Weights of a small GPT-style language model, trained from scratch on English Wikipedia.
Size: 16 layers, 4 heads of 128 (2 for keys and values), MLP 2048 tanh GELU, vocabulary 44844.
Architecture: LayerNorm before each block, learned positions, tied embeddings.
Training: a variant of Muon for these matrices, 583M tokens, 8902 steps.
MLP neurons of a small language model. Each row is named by its layer, matrix (up: input weights) and neuron, and shows model dimensions 0-169. Each number is 128 + 32 x the weight over its row's rms, rounded and kept within 0 to 255. Numbers have three digits each.
A block is one neuron, or neurons of one layer that tend to fire together. After each block is what it responds to, as a language model described it from the Wikipedia text at the highest values.

L10.up655:141163152172076149111114175131129093129148151107045067073163151166135148123133119109101104121134167141123114143156149149072177153142097116161170165143137099153131141117130103130109072115084140109160153122138144108086133132068155106185132131172140063095128075124092125134206145180098159157082108098143121113159087107136121144090120151142100141136106103106114045119144167156165102154061121148101083152138121140095112106169106150165117200090089155076111083153154129188153125082101123115101133105133134136164165132
Words inside Wikipedia section headings between == or === markers, often the last word, e.g. Career, History, culture, Singles, Soundtrack.

L2.up203:126140077147127114137128160145164144171084083119155113160104155152141144135115123133208160130147172095159110136139135129077118086134164124156182189149158114097141102096129108162114087105074051150167135155179150188098083105135142115164126122106151126162103151096110106148115104159110102191068155116136066123070157072108141139142124143119144090065106165189098099120153159081120143148112123121182135103211104120105153149136112101054138191150111111101115141155103191130105128126112122121121111126130139098133117137
L2.up506:151167059152131129141114143124102045165139137078126131136130087149069113135120135121082163142130102145167140188128146143091162118152153127119101140139117110141091073098131127077132105091116108117133071157101122125207124157117073092143130148120101082158108093160108141190118149136102153137143151105153118074131145092156046111154112132193110138128162115107131138111173187080143133089062087145134140089148132121124139118164064164126117162136115129123145125176148086108092084081142152092123137136146121079118136125
L2.up774:125156145159178093125098131101136161140121077177107129136124156119130173132131130142181083136127183158172179105179100091163136114137059099110201125133163158144143147080105075115164142092044156081117127131172144162109163118134123104168127136067094114149118118142110103093087127123089068095109124074078120115115150125133114154157148161177140087171151112079045133077175158142112131077114112099117144147157101178095145126152106119099157181117143157096114118160186146128109128143119190113124144082110156203183128078
L2.up830:063120125177185131092114180174132122161137177113113133143091154149173143149117153176123105133084157169099142077143121098097135070165055126110174166116177140150171146142110153168156200160090141152122121101126101117093060150134118163091115138138142133108144168130112138111080120072098158087098145101033171153154188215113143114105109162174141112109188154113090083109158106085107100096086106121094156101128057119191121061124119136128178134180082155136177131129199133124133149083120141053104160076189104164040119139
L2.up921:116177088142099112098152120126114135117138122140094129118092112068165106097124126174188109122101098211162097132121124140153111086137140209083122104102156140128089072153125157109072117096098109145111137152102094066161184098084060130148114104125072136124164083129138114113131153130098143147167121132092096174112137069074178059103154156202133122211168151158165088140090163184106110129122126176131080117127174086191138096128090139092157130138083096147141128166134120159098134088128109117123169127104140093129083139
L2.up976:116114107129179107153131112153098114146070129113170094083158141099123130122156147119156074181118109097124161182102115096085130052142160074123130155161128095154122147085170188047092139119113115152103128159132120102104108141108155103148147177134096149071112145142133125136112109161115177159216155141160106121138134113137127124039095170139131174119130079153127120085108191204192121128094126106106144154148138066120160149145067124111170109154124148135124159115087138130079066125135106087155119099171197158148148125
L2.up1120:146164164126116056142146095114104109161121163118076062090081155094125194125142088137096154091151141103123170112118136104148144139102117078098097097211166096147115116153155117145069108178133087150114136168170156135179120056106136088115127141140138088163140094108098166117164177117115200149101068206082153155120138167104094076086148051122139115109125121122180107153078134100138099074118102173111139111143084085104105128141149199112107151136120118069072140172163134040068100116086150183147139112129122188118119149
L2.up1196:125131133104127140098132113094145116118173139162131137112135162137135109144066121089132197153138178089160090141115146137041150134145171114126082192147143087103109145202143136120118127102139076116074129099113147152162107146045157135069156139154101073154099113140114111165130077075154161144151085151071120142107168120087171138113135160107124112103083095166130065095105187155141218107146196151114088133143122150094122131233144147167111147134111189128082128171146131157137076168125053130113090134125141110105117186
L2.up1341:169144136194172121086096155089144086094165162171129122145125117147137154153203141131126187099162101123087114091134101122124128174082093152153138140187121153124143112142097152151062142132129126121103161138164134119114091062133113137117143092137134146082137151131115147172178117159095118130118127088082097119087169150171128102133158087143152160084183219133025126139141110164100162104080116144056119169169143101172127117145184095124173188139155090099112165111179148065160159087053171143092147102150113140100119115
L2.up1373:058114129131092131123102125095146216114168107149131139103129084150133098111164146136131209126133161118121127097162179153151091100123084149132132120189125175153088136133122099144138078134158099090123112096126113068153110145103098111169079130103145157114144102100119107147106172096121125166086120166110129168216101136142136108141122159104077120160098087177121086123097103146202136172109151142096103154170151131060171114166096177145175158137133149115145080156104197114146122146080087127118116140133131111047115151
L2.up1379:106151179095122175140152156106108081117163097152161119178089186186130146129133133114107099150135145160169096109131107151080191083110055137139133106119086143098152136115062129161119111042094143175135140146136203090149100138138059121153092159137068118181115145066123100135113155135074128087155125118105062152154118086103133149099118118105132120136166146121101076096091116091098091118030154136141154163157122144148126160144121129080114193140116174115105184088146146140162107123102096143111124098127122063095203141
L2.up1429:101132140121120116095212142166136064092137185136116112130129167154060163152151077141152100156134182128130123101149145143115129103126151102140202166061123157091073078135103178050104149130117116107127179086093042073155120130164098151098152156054139148071126130057129108186101160141120195113150136098162165081125150137144151192154174115120115072125129143126082114102107179138109186180168106182179140155156132133099111133139098139120163162203185071069122172166127111118158093146107120155099116141131173107114104087
L2.up1496:089127117205139123096009152114097111133086120145078111121084095099181111128138154161136148193106096120153175228144123143078145126105137149071092138129168110120129112136164128133135180160138150114159103072149113136095143093117132117094166145089156160131137174073092100122125153157159099100166161106091119167138144116109097108167114105140187110198160080072125099119139151137138144193106111174093104162147122151122135129114133118053131186159100125140138148118114129137114111123158130126105133146068115142083153120
L2.up1511:097163163110129102084179125091071160178067086145148141149124166123130111187081125167155116165113118136135083120106148120122198140110156104093155119126127203127146098198121175076167123118057182215115137122097105112151103177105162073077067158142125109113166165102120153153089154100136095166133070119110095145085099119138171144057108137102087131142136045144143108125119178172085145150127163123081120170082153151170108092106160150119137156137080161117167128087139093115126120138142148088107138110166161129131117102
L2.up1943:095131160097146182131104113103068156124099113162088120138106128154185167157116127151191107117171096105165127140185137141110157077120164161117139104170108114103065163129133143157130130110147102114121105148145138115172116153114161188148140135128122158055178115095079158098136123134136127148090106141154172106091158114161083104128101135132136107132155061125134123183179108207096158070164082118136123107149112088189154097150146127131162210161128073125165129143165154046112137174142089107161084104191143083114112134
L2.up1981:154126193079188096128112077161125135137102138141147101152154146102169135145130115110229084100127209162115129137103132142144158153116139195142114167183129149096082093103124097066183150102085077097175171129134115128150146120041160113206161063165160165106154122015098091093198142091146152118146136124112092101085102122168113084094119166146166099038146166187099106110147118144138108123107114070108079165149165143148125187149118134128109177192129116135101144087207115062162140113128065124094072116148156077133127103
Words opening a new Wikipedia section heading after ==, such as See also, History, Career, Reception, and additive adverbs like "also" or "later" in paragraph-opening sentences such as "He also appeared".

L10.up1196:192091109149127090068145068147135155159156109045032084096122182083084100095116131079120050155172169137107112168137122099139180145125140173123128104118149209197115130125089123073103118146091111082142095141099157151163129118132176171143180086164099052146142123128118151114147108150137125117115114111073140120077083088106176115111170101123055149195119117009177097105125140210158143146087132092119033128122109105099163133150094118117123200150120128124121111125127074102097164186136147090104090096105142132094165142
Column names and pipe separators in markdown table header rows (Film, Arena, Set 1), plus "the" after a verb or preposition in prose.

L4.up412:152134112110144219123109121152141107173055168167135118104130108168126171125166215156153096107149078156123170206142138150099205174131129170122082139119204145098172128099129172116080148162097095131102135146146167164134136133132127167084118161175117110084124106177097098098152155125128163131123142129079087168105131140115094097123185092132127062153144136125077156150098153157151146122123134107139081180113108177084181134153153127069102128095072130116121103097167078140107118084124077115122175180158099090170107174
L4.up1087:122151119180109167136110131132107067096081106106102162116105158154103136115149142123181112153133140132109177165149073088163168198054152171142154141155158170159136115132137120086120163170113125150163076155142140121151128180132131132116110132106128095118116111100108146044139126152120180131082113107128080108079048133166176112092181111097153142167104137092118165109121117133169123122136111116122083117060170129113113118164058077108164129151116110139121141104106142150134184124077137103100144144152133171110125193
L4.up1617:159136138111120158114150095123148121136087159113117098154105133136129157098199198181135100185153119113143128150079098119110196104057168214126108111095133171164160110124137085099116149105162131122109100203099103130125092167168124155131140136172080092115139153110074103172181150160118159136128167092075095099096110089125076145077159158185136149097109106039169134152127098149210158135100114110136126095109106076101164153085103140133106121153140173119107131128184096110121072081049150165134175115131077129121134147
L4.up2003:161135110165125211068144124146116144087095098079172122149169130171116107105183049134132039191108074188108169147127159178177141168111152147112150140115125106180144132106152148132147095114202120091184164173079119173160146131113140119067179162141122178098142138104120110105186198185105093129099166085176152103144140132185099224136155089148145081131103136115120132123159128102112174109139122095117102130098164123114155108154083166084181121117086114084105126082134149171161099131083119117111158110142117131103142151
Pipe separators in Wikipedia table header rows, especially after a text column name like Candidate, Team or Player, before numeric columns such as Votes or Score.

L4.up482:133106139094088119159078149083108146191112128083092147101153189125192110148099146109139107172084137089110107163100132151112164114137126130117103149221143130095111154197163163131192153145096124084124132097069125121093190168075169111195137076108094118142159129133113081052135134115123133078112107088151094131076153142138137106139112092085158135104080152128145160117130130150089132151147157125076111121100110097134156085129143126140090138139126128142156193108156185089190105178112135119058126126158117126145088126
L4.up668:119156155166128086077154099139176120160127104157138084128133102107109096139179177179126167205098089117104145149129147138151169103132183087137134131112102086142073141179129097108087157080098172124106112151147139123141065107161129151110131113176175131136103092207132135162166152124101161123091140110185117127153059140113136139137131176210123103184131107123151120117122129172084127078128149116152176116133186133078136123086101134116104104165101112169186213111071141186087139130088087119091139127140144138110086126
L4.up1558:161159157155122087110176097131162110129184089114149150157138134119103137110121175146127108192111142156122157150121176071162152117116091113097150083118141119124127084136169083161073144118105089204127140108202172138211076123193096180143111170151110152113099071179150148121139123168102184148099123124143140099148148151171104152100141174174105098139123093129081115150102129109150078076117105174110174088130169162148151143158166139104194116133072123146163162198103106104104105126127066119083115104169114109115138169
L4.up1673:109126195082131061145150077089150141188131104090137140167117192157151131153114169101145114188157145118121163136126131105187170057134108176133151101136163107098133108176135074169093187080078124121054150033121127138093089142149121177133105096138116129128108079122154089100143176123151171123097120124159114140132133149158136147099119124179161063105086102126144143125128106147125128108151061107085139131097085135148147088133129133092105105132120102156143158145110151105114069104142104114075131124161103129122100116
Final word piece of a person's surname in name lists, tables and credits, e.g. Flans-burgh, Cronen-berg, Kim-brough, right before a pipe or comma.

L2.up236:072136095164141141100161104099077078135121111152160157106130103128089101069134123132189149070123114157133126058160127146116166075096185125098152089140220113135111089108054120105154072064183106128072143131078167169138134107129120101152120126091105109110161141156082102207110100112137122148136130148077153134061121168098155130142161119129115148168147103041122127146166103131149155106144138142079052191126136127134201163120133117127052132114132127108080136185096149119184082089117142157179150166166074160149111111
L2.up498:125112087149131187094144081138144058126135168109138130076099079151153139170153140096182135130155123120152112147180142110074138155108177157138109133127149122146095128110063156098159124124166121141110130161134187168102134105130162198141118105148131098115119107138089066117101147210164114148122163096089104141080165120082169188131221152131112115182154118095147148135167082082145145169126144151089190136082129140102146145142133086176083112146171092114121101133119122086122086112109087146102132098170105142146134162
L2.up558:156160098169108149110161114135142093098067129187162116150113164181122114147103124105152106130169099156140135069129084187115085095097160131170132148105193110163189113185075158100152125107077112124138085162130159138137098138159119148161083139138080107131073123108146140128131135215191130132122179105103151189082125148147185163154103148126147068172097112132140093155167112081105139123143168118156171149128129177116144161075118052092095103195125108150191107125151126068104117101129158082101172091056080140132112143
L2.up594:113137088151100133115167087100179059140146048056131146186147082111097168170161126092157134123104109149140188102120088160096131177111187134146136190140070132116082132149175132051110146090117115147123174127058128160133108140135128141104164136202110182148131160101166045115158135095149139081145189131133106119082123088133083164088078138085114178116125154096159117122087123142101131139139084121166155096199152126152186110162115215145119098207131185126138092161098053100202133181114114150167171127140112133129150123
L2.up597:171128103164092162106144101172121114093139211105118104133128121174187119118150114090152165114132118123102129137168116063078165150122109153119170097091193116123119169160129128095126104132100106216181148097143144134130141144103158093157123134114099161182059116127190109130123125192162100089088153095110104147154162182114123193105134171099125081224152139087132123124153049081119152132163177124114172197161150153104077165150126083072121129079140123122128102148169101047114111076138119096079176158204090124077121183
L2.up965:178139126099144116162126085122097162211099127174117124183129138107123142096152085131120122150163137152161135121104156144170181092140104105104123161116090140174129161123168143042148127102094139119089096170092082131189119147129078159136134121107162135131126107079144100193112186175150182087166144087121103183116108089106193123137135119205165116121132144120157096125112136165122206141122095111079140103156149111149167114180158148139086191092182192122097117127134130171138183130101075183115106156155127121084134106
L2.up1062:096076113144132108197112058153111085154179126154143146161064127202120081157177119129113076166119140069081171112095117108065192114135115162146171147083097039115110129095123108094125145199147186119131115094128091137181121093131156139112190115136182083154155153122149071080106171181114153059101152104141139151177093126143152157155113143106122090191117153112206132128147139131136147127156120173137114144112144074134134094124119140144136191153146189092159105106153159138179097174090124134135119142151124135147186172
L2.up1176:162156082177161089139130071131179065139125183133090085087095124161130136097142092150062111116113076124126155138091101142132132090088178077096143143121113065150169157159038132160117059108060085121091186159138115155135180041155175136112202122057157076125097158126134113162130119141091087159117169099082081164107108117140103149161165107111101079109104126154152151131096141180133139149129108097122159117195145150131189143102120206098156204094119179126085133079078147150155108137103148181176121151085111145104152149
L2.up1352:156068115126127124125166117096097173113118074110112154151170145128140152100192154101186117196139153148107208119102119086168142137121121156131037092104173096066141034117119111121127131141135170135127092150108131126081162117137128098126160116096134078105129143145121075177199194159108083107148113078137093116149202124171090178110189144093149085056108134133167142148151033151089169101113094118071171138171155147155125102136117164117146133143182125097133132103201103050121115088105160165143095083160113143137162130
L2.up1455:143137138082166168072104149068105121105148119072120151123141096126127144069130149088164128038115087119108100140146156144102142123122108135097091112211162147128120154088181121092103152115069077157150179129165073142137161094124135173131118162137118111124091106125174089103148103127144119173160114114172130146109117187082119088146132143146134148125122116138092152133093108101147130197098117140140060118071133100065118119127174084126118142111133132058122199184107110112144114109119150171105099123169123126095130141
L2.up1712:109148105106150126164179112136135104118086115085106123118059070154145173110146145108148126149126121163156153114128089191094127161159145125115163153127102117104113101102145161129194180113162111186138167141088133116179112124088168144124091067095147099147054158096114119102100101163119108094159101128095096159137078128148115159108125146127155152215145165098166099153179150142089149149143080126089117157155136147234187146141134103123191176102140125136132108122183102117153096136121127166147134086128151156118071098
L2.up1836:122130115122131104130099150155162123201083064132102103127132105101155117123139139136139108104090170127149145176131116113135166174084125137105108166069131113149129121102107111081103106127159171139188103125158115136121098178142142123128088143115089092169135145092065136132096119133129116138117127157134085099187115133091151182142104138174128162180151075111112155099137093150130156119144119135051116103159109151148150143149143146167041147173178132107110154153185104156086090119134097184065191145136152041160176121
L2.up1911:128130140150132107136143156132095070168122096128113131120090109165124133163104175176117063132177136133144140116119116127105105132132089079162109109076178140094076078047089121125108135146144112129136141161143106129167121131155166066146150130123139093121133136049081110131133170146110060108108126146153052115148102151131106120145178138149068154208115121098112118177130069133145192204089079087091143081130130161146143183099105129169031128122102144143144081162068123118141062116144122134143150141058186150116183097
L2.up1938:146140109128135128122115122072115123136098118134151154154084095130117156094177098109162122148158113161153121143163122161086146069089128162076121091117136133149088139125149122110154128089113098079170163147076086192141115123098159133107101140126135178072163171103146096041169138109166104116145203083122146121154121109101148199155170133130163110104146097118236125148153094121169148092127153093099134112054125162119165156173099157077197131141167159159131150132081117125143136095137166120162160133186131129113121130
L2.up1946:225150111117125061112143113126142055152121060134109132148160106090139103118130138119136058135147185154160142120112128153088149127120130154090113194108160087103110093112157073094123101110128184152136124124107162148139122156085143117139120100125172128134160112121144078197163123169139113113147160116085065153105130102024099119144143146152106148135112098110134146143140142077131150117137108108043117132148145066119135176100071088181081137143120139143119099138118102118146178099169147159054096144121100149146104139
L2.up2003:109145070092168121056134100108097044123139101101111105116144134112162142075084075065134137093138047113193147097169079095122145162139109166147161075138129173155138095098116163132137134135125119149133129100168155122148117094087134133113081123132076128123127102106147155062110093119041120155120137094114196117102119139064129180172152115157154127213148128157143088134135100086117143173111117107117168165113118146109061136120131110079106171145117108189155079102158093101133164124184104087156204163148108104112120117
Column-heading words in Wikipedia markdown table header rows, between pipe separators, such as Name, Label, Partner, Apps, Score, Length; also infobox field labels like Running time.

L4.up1030:057075125121164118114146106117115128155105129186146087170082092160081184157165153144092127153096142101178136141136142156137111145060116148112100147055191128164169101080153168134090110051134188150143128103156154055127055159097163143150120133104096161144118186077075125149107106183127155151146146099071106144135121152129132149125118097115130100128165156068138123091160148083099103162211188142111132128137133156096123141118148116143125144107136168108129135169107167188113098078135180123031097181134087087112134136
L4.up1139:052195097098117190089125126174161166089133078138164146123173099130139155106107159174095081150133141087115150088157106100096060168110182118101145150132152149104152091107118143094149121129128123114120132131161143100101085134144122130161141132155138111102155061122142144191093137139058124085115112101066105084150116114111137144170099113131146122133105145124073101167123160176205166174142086157135192143142152111031153186103111148107114088141183175116142151170107138093179148133121111115191116155086113088081108113
L4.up1624:137160179115151102161136102161095149109095117166110113154113156149142186129131167156129102176123157132109107081124146112109091143121136155127166148126117255187078121099105158111152129113140172147161172104090158113106130102060101124169133123097177157105100112098125147190161109090137153136098156135119146138106130138119106089167110094190161128115181099144095151122110104136135131171022170149129083098133125094128122134156133141133126122137157135112132120107075151135146148152031076096140155174138128118123136145
L4.up1638:184149127103119120177131083132115151130132115127126112130131136144124154139156119158142042118131109100164137118149109095118125158135133137195117131091042082115068094130130117089140090059135172154150136142156095094141140155127117121167074112116120125113098130098104115119129142127131118128092181138188156144104171057126057153147106075058098104131140180100130120085087138139172125171117147184129178112130075089148103137172069083154183113147106127136093148083087124107165111136085156127164103103173114093141151142
Mostly "only" in "not only … but also", plus focusing adverbs after a copula or modal (also, well, particularly, further) and fixed-phrase words like "as long", "in vain".

L2.up143:096131128120067147078079091122159109119113153098146090143152120086179105124100144113169116119127122132101087129058114075121149173140102120066116118189108117098088055109159065086126100123118106153104140112106129141078105110177121156122163111166088162098149102159157123129147149154108153157165170118181133156170116115145132135126127135126094188138177149162103112133150132140124138137076054131101116112152183129098192033164115045128142141179111113124173135164155125119136111153163115087158119138127070105114108144
L2.up858:135137138171105114098057140133127154117102178096124111138128114046170127152121136126069180131153095093114130105152131117140163140099100141137094056134144121125119149099117185133162115149136124110176180127174135139132156152100132133124098203117166110040128147118104073182156134178129222127124141134115117058070106128151172115078086134088060151133131107062102134134150084189143129118088154120182148136110098152121165132200161121134081146144181143179131113150172092101133152161116137124148076106119114088095170169
L2.up902:137154073130140131153121161119094157161108095099093142127124148145137181169151166124140078111164117145095190155174145160134156114088105124074098110170159161124105126127148089173109143113115136133150096121136071109111110125162089180134116182110069142083183126133125136148144096097096166106108081165134126115117167086143154120128145150153106141205116140140133131141174169093136099142076120145108131140111132130182111153132177135083163117170174140166213121142118110032154117164131122078105065119206113121119125130
L2.up905:111097170103159146160085172163157115092153148109106118100119193129124120129145100159119145178134166136121158123072136129098182075135184167127139108138118139107098129148074190165161143145142111138094147154096135146070078125191112147103130110104125139116144156128162129116163116106114227122134198056163101162087148126101084123106125207059128100161155129163122155136103107140102070122135135120118161124182105167135118090136060165117158159098090141112109097105102159118095147147074119129090091158154112131151109132
L2.up1004:102110153124149149098099092047102171137146154114126102138147157105119055130139131111164117161131129119078137201108131085182121164207146163086151131105119107131147112108155180124120117163088138141147109097134094124093148132134161147113108092078111105136118134155123142142092125097117136123140136077105088133133127108118067078126098170132110105100138169177152090093141112144131086131102087115094116096120162125114089083238121115127136111073182175121123137161079133160151086197095134134180116122156093130120163073
L2.up1095:070140110114169130146203132102155105108185068140131168164144149109128085116107126079098131130144121130122187160102107144156126105114096141125136119175108119075133070154119122152106163131145070146074111126138148136128117159102146096094139104101125163157154062184096137142182122110121169149161116128184138077078079162102114112145147176161090169102113137121125118167093119132032195108107041168169199077145165202162128134115145132157138120140113094172142110062112141082095120201157106117129086133164116139077161153
L2.up1216:134161139104124104136080102149168177117092149156087107159140087122052111173167136172101104233134142158087185122149104120136177145096124134106129143098158117131048131108102151118138123110111107122126146150177096080091135135074114075143135077121118132083099140153087138140129153154121125105113143113122130178185092188155084138131078184078074155082073101137113099138077186117110120126126164133117128120112159167148120114124124148118099149152203142122142092167144187177096140137072085142084098131186159158154140075
L2.up1236:095115096137123090144103103146150096158197129062092116085094138183155141178176190109118133185175174139135128177146125116155120168146113127109104099101100100107097166167091069147117111134106179132103132103056147106044128100104122144115123153066172206145165150167100112078112132097130122160107145150102111119060102122110140059089139107127173172130111153077129116117087121145136117147132057191093148132155098128111102084113132119145134156093167048095212121167130118141102129137132108134103080117103113132160138090
L2.up1246:186108132167111164128118095104129110137161125086070154075113147118139113116145134067117150093118107117113141195128133130118123120111182186137089079085189149174128106130113145094172142097066079075162097145122155121156121130123112072141188090093146169139123151138143099114182095144073122138079128143143114116170119131141087148098125148130144086144122090173150128138066059101134132164126128151187153167126120094119105110152147125070128115105149169149062105139102165121117116171107112115132159178141089163128160193
L2.up1316:136162085133133144125096083094161125147081105103109130078163133118122124075161116061115108148118109046124135132121141128121088142122071132168129084204129134084101119055129131218147152136114166146096205139119072086132113172099129112116133174146122139144151071136176133127142116162139108111101115134132157116079168101161115155083157145126081143145119109121143186105163082095084143167160082130157159140108116125123129105137079092138187156126140141073153152126083138071114085126083118157093101089097114161111105153
L2.up1353:151145160130099098186168110141121116185173136066127160149080177101127135171191141192146053183177166129175140186099114115124151091171125138105093082205125104094116110101091083148113127135139120147120069058149128107141103174134103132122125171135126129124136102161104100156122070139109101166121146158166131103137051158087126058127101119184149103167093097177139111116151128132120085106099081118114137077151133161169120074151111097110094134153105145118130141118072122091171080110111108127101132174160122154108105136
L2.up1552:158094101134091197166133138106142158111170143114136075164139133132082100100140090081084170137077154144078136177122081131157138070165144126096136129101164150093082117130124135093050172094107147087147112172124094146129155151139144161085113120094112156145170125163111132148171099122113171066046097105129125117130045123206097087132106126101161088061155139105186110113055100041159131160146125149119123092064100117139105111196189138124110109129163150187128093142108114136162153207135102146083089079151085171176118078
L2.up1577:117116096171157159144125133118176154122143088067142104130188130149154155174155095140120102129161162083121173133069085082172117092095176114098139079085128142075091106125147102138111141115133116098147105099078108150187090187182122143122145116123103087129162129141154118151161109108122157175058136111129057105123205142146043148059127163149168162135106155085083127141077093140137139158128096151088189115180116110143142125139155167081159160095129102167127160113118199138138085150129173123120113160109111161154120108
L2.up1770:087078218125193133131146144111103142167142176124111133161137136089128178135164130105150149111113136102101128141155207146175102115121128112137074088112168149078097062097082157139125153106138104144146116179092096125121101124135141130188101200080085115103093119096122089088137132077064112108086103093158138140139063161172102137118127144118124094126090104123172083084061083161125136159091148079148122138189116102139091103173094123075230157121081138155106134156128097170115213177119103120141147099133069111153172114
L2.up1775:110166161164046122133149198135113049163096165118195137110182168118128129132085137153171074085168113157095122115094151122121128126088139168106109070090160114095127164145099104132096147078132170048169132113137088123091135168100093154142101072110116136154146110114124105099151172139104128082146157175118071134126116192167116112113118145121118157136096163151158098134128062098197103047130150152121212132147155161124104108094117152200129129094160143174130224120055114127124072139093142178064144125107114204130183135
L2.up1980:124109187111139136120136105094119162137099110101104151136156173078139137184076196105124131167153192092141176144123069109106171075113097145103122095183175131118122121173157081156080172123149134117142153143145174150145148113143115152118072134164065198100159115130130185066173093177122116131125091098176128137102126186101148104125101223133087153165066160101130107120157139096168126150121167127106130099078155164082098106158136119083133147152103076114175132164116171081120159171127141144100103148152100102117063128
Fires on surnames after a first or middle name, such as Ginsburg and Cunningham, and on a year's century digits after "in" or a month (19, 17).